From a checkpoint of a small transformer trained on Wikipedia.
Size: 14 layers, width 256, 2 heads of 128, MLP 704 SwiGLU.
Architecture: RMSNorm before each block, rotary positions, no biases in attention or MLP, untied embeddings.
Training: a variant of Adam for these matrices, 4924 steps.
MLP neurons of a small language model. Each row is named by its layer, matrix (down: output weights) and neuron, and shows model dimensions 0-255. Each number is 128 + 24 x the weight over its row's rms, rounded and kept within 0 to 255. Numbers have three digits each. A neuron's up and down rows have the sign that makes its largest values positive.
After each neuron's rows, "fires before" lists the tokens most often just after its 100 highest values on Wikipedia text that the model never trained on. A number after a token or word is its count.

L5.down288:097160131140136102113128123170118113143146143149181100143109162113139156131107090146152180131133108106097145145119135117110119144150158117121120088126157088134112141131136102150111129079098121125149113050146152141152104110141110138118056152106147118114112121110113133110113121133180163135141165118106123146153111094136167118101076087105125168096135148130133113129096145188157163119118123140086151123123126124149096076183161119096109142092139108153108131120114126158108108120157104114104140094157135172100111150165097109152141135155125129127131128116129135120136124142093111078157133152137116154072099116166131102158118158102148117111116170157151130105138170128157124119100131078179080173152130112119140119135121121135112145157127142141140105098134134118142124081131119
fires before: " −" 21, "\n" 17, " +" 13

L2.down513:098122159136130100153126093127157086126137126116142115122167121154108128121143128150125120133127162129123101100127140154124108122111138070162063155095109125138098134162130160121154104130139148142121148112097090132114142152102148130123147112125088137120161116170107122097113141149166108116137122123134154136112123104162163133116159117119123151133124176119135075110147102116118128100114114144149157105127112205111150132107143182118155124153145142141116133092134142118137116120137142093149142130112164163131129133134165157125126137106158087089135123101120134080166103129158113136158164108104116117098100144108156110125126123142126164075129129142153152105100116088149176141127105138115142023110105146108176140199134129128210138128135116155127132140149083140127128094111138
fires before: "-" 27, " |" 26, "." 7, "|" 5, ":" 4

L6.down182:077118113149119097126136132132108142129192148101117148125144160096133114132097140123139145171130125129101138140202133135104184135110141129162140104119137127135108147174088135192176120128126114145125124104130150103149109115160163153160100177118120123100094142093070090102154127132131125180106109133076120126113147138145156110095096115111100106140125096138136124134133142115111144126145122161114097083104119063158154129084131168128105133149167113102132119085118137107156152119136130127143126108120111150138179121102161057124115122095128143097133149146119155129138109108108122092119131167142138108096085151121086128132144113117154125141129151099115087140131124124160145109124081134105103110144151119162098152133116119104080098147147130114113138119139112136168146153155177
fires before: "|" 46, "–" 15, "\n" 14, " |" 12

L4.down451:159104130099065142125121172133114118122109138118124094121142142103141120123087088151146123125110128093156126122146135138097101136115117124125150128090138150151095121151196139134112098162124153149103162140136095104096091091152137159112129115097128139141129141139145114120140120142100152158139103140141105168160140126148133139104107144128165141164116143116110174125124088099111133157119140143136136120101132092121103079139123113128128123172075143145104080167165111166101119111178136183123111160111136149108165078151115099096082112117125136107106125083088104120124098135092134152095157161095117105147126144139105095144094082126104124140088128125121141141136090160110176131151162137107108126079080147148124116158133122100154102151172107110134148137112061136135128130125125
fires before: "=" 100

L6.down504:097122134110132102166095109140126077160105096135153154109156110190121116116098108144145161135120146151130105123092169125145122112148144100106057096170156148130139114102176116128124128116158141084186116132143125154134114174136150119098120170156110113090138106174130135106127125145106101110120169113167124124132115118138102125161193143131118137123089156096087104135106080116132121124104115134130119163172140173089124083104101094136110141120108139093163125143128134133156087149093137125105140126128114132098076128121113125130141139103143121108129131128131108144123134143155140147079138151105170130141127127148145130135135158143089098155165157141160149126102112125113173120094107138137091050119106130177118110133133138167137151111122161131123146139108098151148139091148144
fires before: " |" 32, ":" 14, "." 9, " of" 5, " II" 4

L2.down341:113149130120122153074134109099119159127146140177121132133109100175173135116159133091114112122102141118151145117150188099128151112154142147115137143117089139151089117096124101078137097119109146138133088142132120132164132101107128118130110139156141096143138120119120078109123167097143121144107145115129114095134092084139100129121142141112184112141094143102109143133114136087151118130142103120130199120159120060150136096162105130147101138138144135113154131141099127148135103121145093168123118146058117144150128099123064152109156129128149161079078175113146131109096146164125101101160115134111119136124106160151108093161106143110133151135137135136120113089122136158120105151149128132164122074146185130143092138139102141148160124158145143105128140128180132113103164123120141
fires before: " |" 64, ";" 5

L4.down576:156122104120174136126124107090150115137178123138140105146175110122125148090126097152173116136097108122097139108142111110122112116132118106126106172113101117106202150112115154156157101117098109150143114126164130154122126159143148136160109127127144156116087182157133135085107095101176141143084123132149139092138108123129118135162131122120084093103130068087152088114164180116127128155131137101119137099166115163131118153138110134099089137145138154126123182155114164153114130112110132133133098169081148144132132095105097064143123119096139133171133152118131167118092145104128119109108123141086144098162103124157131120144141128103155112141136121097113110113117138137123132101120118157146131080112121126162082162144124127111099117099114149120160097118121159164087097111153166
fires before: " |" 49, ";" 9, "\n" 6, ":" 4

L6.down100:123135139149130138123114116129103140121082122089131175141158140086076144146119109104136131124162110092105160125150085088101091118154122129143115143133165098159124139111137110124125152151143149128149118138172134099140114146152085110117107150130142132201120119122123111115129150092168148167114109154174155113093113123167133153091115123105085126169110073144128113089099070110088135135109140127147128135106130134091116085099141133124137141106141122095138156148137158087105160153161099117113091147129163105130149145187116162090145148144085118105126144188150104114112176172107112136110133131116128086147118148109136117156104169083107142094132104164122121150121146105127115131141105060127110121134145130140109139114135127156103138122129117160144098135164163148121152101142124
fires before: "=" 45, " |" 8, "  " 5, "\n" 5

L4.down305:113136112139149123134133121109136115168132126168140093139132118104129155131142097106154116125124118163132160119135170155109115135098158134109149148109101119157121137108114125096104159165156119133129123107146082131120120118112148124138153094126121154099116124131135147133121154130128167140147115135088154136114127118148143127137107117106088112117133148177156102126107154161127110146103119111141143134138161176144151120119131143121090126132148107110107146103107101119142112108138157110170126104108161101095114134146136105156126108145142125120149116181179130131121137127129136165163092095130136173146133067118145160090151127130135103155154140135105114122119125131105132119130141120155118000147139138138122109132130054133173144113139124126130126135116127104108106134138145
fires before: "=" 100

L5.down213:115152145105120137132148120168137151195136144129100100125108098142106127102103120104114152147128121106134147120158146138095111132119145116061160162151109131122136123102123138123104143131132176093111113079128118122133137068108114125150132122164085130113101144158119109203126150150114102127118121129135120145130140107125125099134139069140117119135132115120102139159147111109126103097095141148113134126095111090095148131110098126144167111129108107151148126101148123129174130131158071152180116143148137148111118141150139131145085081147141170079132159106107101134145145126156134125136144161132130078129145164165129123123103090115052167109110149163150162148178132167097157154134107111107116148117107142087146122136117098176107100177130133118157144105118132155154147077134138
fires before: "=" 98

L11.down98:140129112122124119126119136131108124149162094148096150124118124172102152137102143108060134101152141163117112099107177186147143127111125115120121120164096129116097113125131105112118119105113084126124149136156108136148164143119069092097095117124129109141131144107125146155130140158111122167137104109101140128082173165108111121127118076113154104142155136129159155119123142152138127142151154093127123157123105157164119125153140129127148140118092111135115076110139099151128088133156127162155169140131127126059144126144173091127131088173149129130130088145109061117098144094145091125111094150110123127148177114160135103159103117159125139150125121127092153119125157139146158133151129159162148059121137150145126088114172092117129124149138169137112170165170131132147120104099123
fires before: "." 24, "," 14, " in" 11, " is" 5, " (" 5, ")" 5

L5.down588:168137127143129091134140098167131146153126112081108143140103123125129120119117136121170118136093117086092084082116126154107088102182147124134166121151104132149100164162094116128169153127121144101120132105121138132098135099112098145144148071138136175137089082178109095162149118118080105134108150176116073092142113125129168101156140140129123116123140137117116157142114145138097150132084062127151115117151120065081155134126126111131156144096105138130147114128124127128147142087143130125140122134145083109130130125144136130145136157143162134174131148119110130158132134137122143155117122164185122188135126132119126101121124113134103172167123136102140085136124111140121071133124133118138133178113147112134125112139146114145091173161100174163106157093156108133126124123094139
fires before: "-" 100

L11.down102:143113117110118165126141152142144092113099139156151128149106134119153115106150096102155136104110135176125120139123122101082126092076146097141155111136127142114135148132138089177114190125105113100123121122083159160152152101135164116141113167134074112176101120136153133112094121130141117135131091140148089148129143131122138151134130109091097157120147141088113194133110116101129123166109136121083133135148146044125134140145131133131144145108138125127168090142166128111073139139150170095143098128110158116145155111158153099129139090110120147137115145085101100114145169104142149152129135134111116130087096111128133116165099117146091152116096148148117137158122158152109129121086133134128147243138129138130126143139124112121091142160136104113161138115128137126154134145127150
fires before: "=" 100

L6.down515:144139118139116142115123139123153120116105140110119104096133170125157108111162115143107160148104128115160141151096129125071100116081135109150154087069143135120123127157139141115123128102129166161130095125093149116120108147107115130126130132123142134133137152059123118103186108095160111089158151144088083128102131136154142131101143076090122142135130153138104182143114143146146159106121105114105121093117125132155159131087135192151114117144116163141119140138153106121104181120148113125138159124164057091136112141126144127116142122126103115159146079192138119161139101130132122093125132139148125144105159109163122176159167171125124135135150163152126125131083085141135104123098114073119127139140131145145105148152110141079098130114106145114131116137171097127156151137088099
fires before: "\n\n" 27, "\n" 25, " to" 6

L10.down218:107136137157130111153117092162124164175134137157153117133118181152107119142121139125119161152113130156133124072129130152125177124134122085080147136114155133174155101196097126099123091124121111171126141121121139151163153146131135112156088131109138089162152163074138140090110157127162119140089148176150126124120166096108164128111110090143127087128116095143104133092072141126101107148111139129148126163125128059138131134129139129131147108147122156119124117137136087115163105170159100101137125160099093132115092118093146098113091149102162102088156125111118115115113170153154137123136088141128142116127144115161112105132140119140120128108119165124090130095146144093077108105138163142146132087135164106102124102122152121140143155145124142105109117147102174148126100148146156
fires before: " |" 28, "." 18, ")" 5, "3" 4

L11.down123:136127099128092137112158124166167132109102134145071114133135114110092159144172117095123100119119139122178126087123138145112114147115134137117165149104111068118101154124125119148107163148148117121172131163149118154106100107125143105113149093141136173085107088111096087146143174141096129143133090133089129121108094130134149116155133136090118106145129098117128103091118108107131105128101102112138110122173115071109137076110122139121136155099153116103114144107165105137141088079133100169176153102169100168123142128122106103163101143138144128142080134151113103138136127126161132140099125118142122135125124146135109128143092123134107168124114136143115114063126095090092130161134116167123147151136140158158170128126143117102170099148151133079176124132153096097152123145093123
fires before: "=" 96

L11.down494:129135122117123143081135102135155114135110151108125092136102179183151125073138124133135112127115113162153097126114136101122124126111117132097116097121090142099115151129130099148163138102133116120117165148113116117092105110084071107135065155154132115091145134108145152145118176112126119114111139143114132097127129139133128172121155113136145118138111077119103109094144102116075126087094126140109126128136155037105117148098148113139153114122098085148116123119144118145136130140160125114129117126140137139102094097132149146150129117117171134087112150149142100134148145150151111112145129154150183120134133089126101141120111073149151124164180120155122130145131110139123117159114120119107106191123112129129155116161060109079161142123149148076119095118170124096099150135134078
fires before: "=" 68

L6.down316:102107119139132146076116132141096122047156144141117122138126164159132113137150092101151093126106133126159133121150176112109149120125081119118141084093137127110143105142151175120122128094138165173157161144137149109145104146139143114180123146139093126122164127119109149142173142112133128102115147131150141138143165138142096128145131109102144103124173116118105127124099062155108088158160099134124110079090106093151192145114157139126116125153132148130139088147109091075125158146127132138116138123168087135175133132113144127114102120137098157167126142162113130174102141129078099151167118121141134082124122140102108142141175136151088098129139153112093136149105111148123146127105107119137130085113132139148131072135143124107144109098161086092126162125112128150105139151120141
fires before: "-" 39, "\n" 27, " |" 16, ":" 5

L6.down480:147115118125140122152103169134144139100101169114133152125142134155109138148118109096174105130115109115125100105120156072062110107163091110113134144100118168155124113144123111113133097140144093143146139099127122146117139129130108143138114085118119123107116141109161124140127074116135133104106171136065120152131140131165108145178189129163170119120123129142130122181146134131121103162135136167147149089113111116181109125091122144119097161087159186140140131120148132117118154145116164184169127125124110080113098122149142136156124099099128108179135144161098092148100170151115142091119164146167131116135145141115154151141114121144116150097140128104163122093072151156105159106133125142150124080150146145119132154154161106123143085139139119137150120147161121146143141176131152
fires before: "-" 67, "\n" 21

L4.down171:085160127089140153113113147117174159130097132146151120103133088129119136111111117098116139132154123102107114125132146089125153127135142097153142133092168134112099121161129152081102131130142184136111108106163176090113156106171103163160094138120119172115106108118120109129088112126110144127149157101117098149150120173150142126079129117100129129141185128152155138134089124100130149158113125147099133135127128157142088146127116113139087139146105123149119077134102092113113181090139158144135145108140100126119181109112124173137100089132142146175098112120156108161159117127094111123171114142143170146116128103141141104138126128143099111114165167165129080131115156132135059140164127128117127151067105181135149147146138092115081150138144107127138110123142139140161124134124109
fires before: "=" 28, "\n\n" 19, " |" 8, " United" 4, " 0" 4

L6.down528:122135094143130145155127111097139118138143119148130079126110087080075166144137125166101158091128099139139163125104170156130097119109156106116111102151115130106134152149113151134123156130148124130086092121131124111159139140147127125106145113135157160106126159150150127121126145120135174110138120130113115133112171088108139093125127139097140103161111140152137067091115138089147107120111110176140105138129177120131131103118107117113090166112113121101124180103130108130119120123145129118155115138139115152077102085139142141140128136137143132089148094136180132163142117138080126161173116135074138137113177113208136105104157142138117118172170103129153137151157118128133129130145184124140118078147124080146113115117125149174170110106150143123116157109147090133120151066122143
fires before: "=" 71, " m" 5

L5.down559:096153134109119121149132152127130104150132100142143140135153111125105131111099119124127094083167138116083138125100124135086090115185159145101114139111112131125147103119091117102171117126136145171135105146122142107116080145141107107127138122086120085133128163116153113119124115109154116158075100122116108064118144098108158149142122126119173105179103077175125115111107113111139122117119085086148145144143131127119122078170155129125107151119151143163132109116106111135183135138119183143097082153113122121116133167136104141107200129147159131132169118094136128111136178114099082116124151147105121132129155127168129109152112140118141130171145098129119074148119132118139128099099152137156130059106114132096113124134108155147129082121138152122155136129144077140158130148154152
fires before: " |" 30, "." 16, "38" 4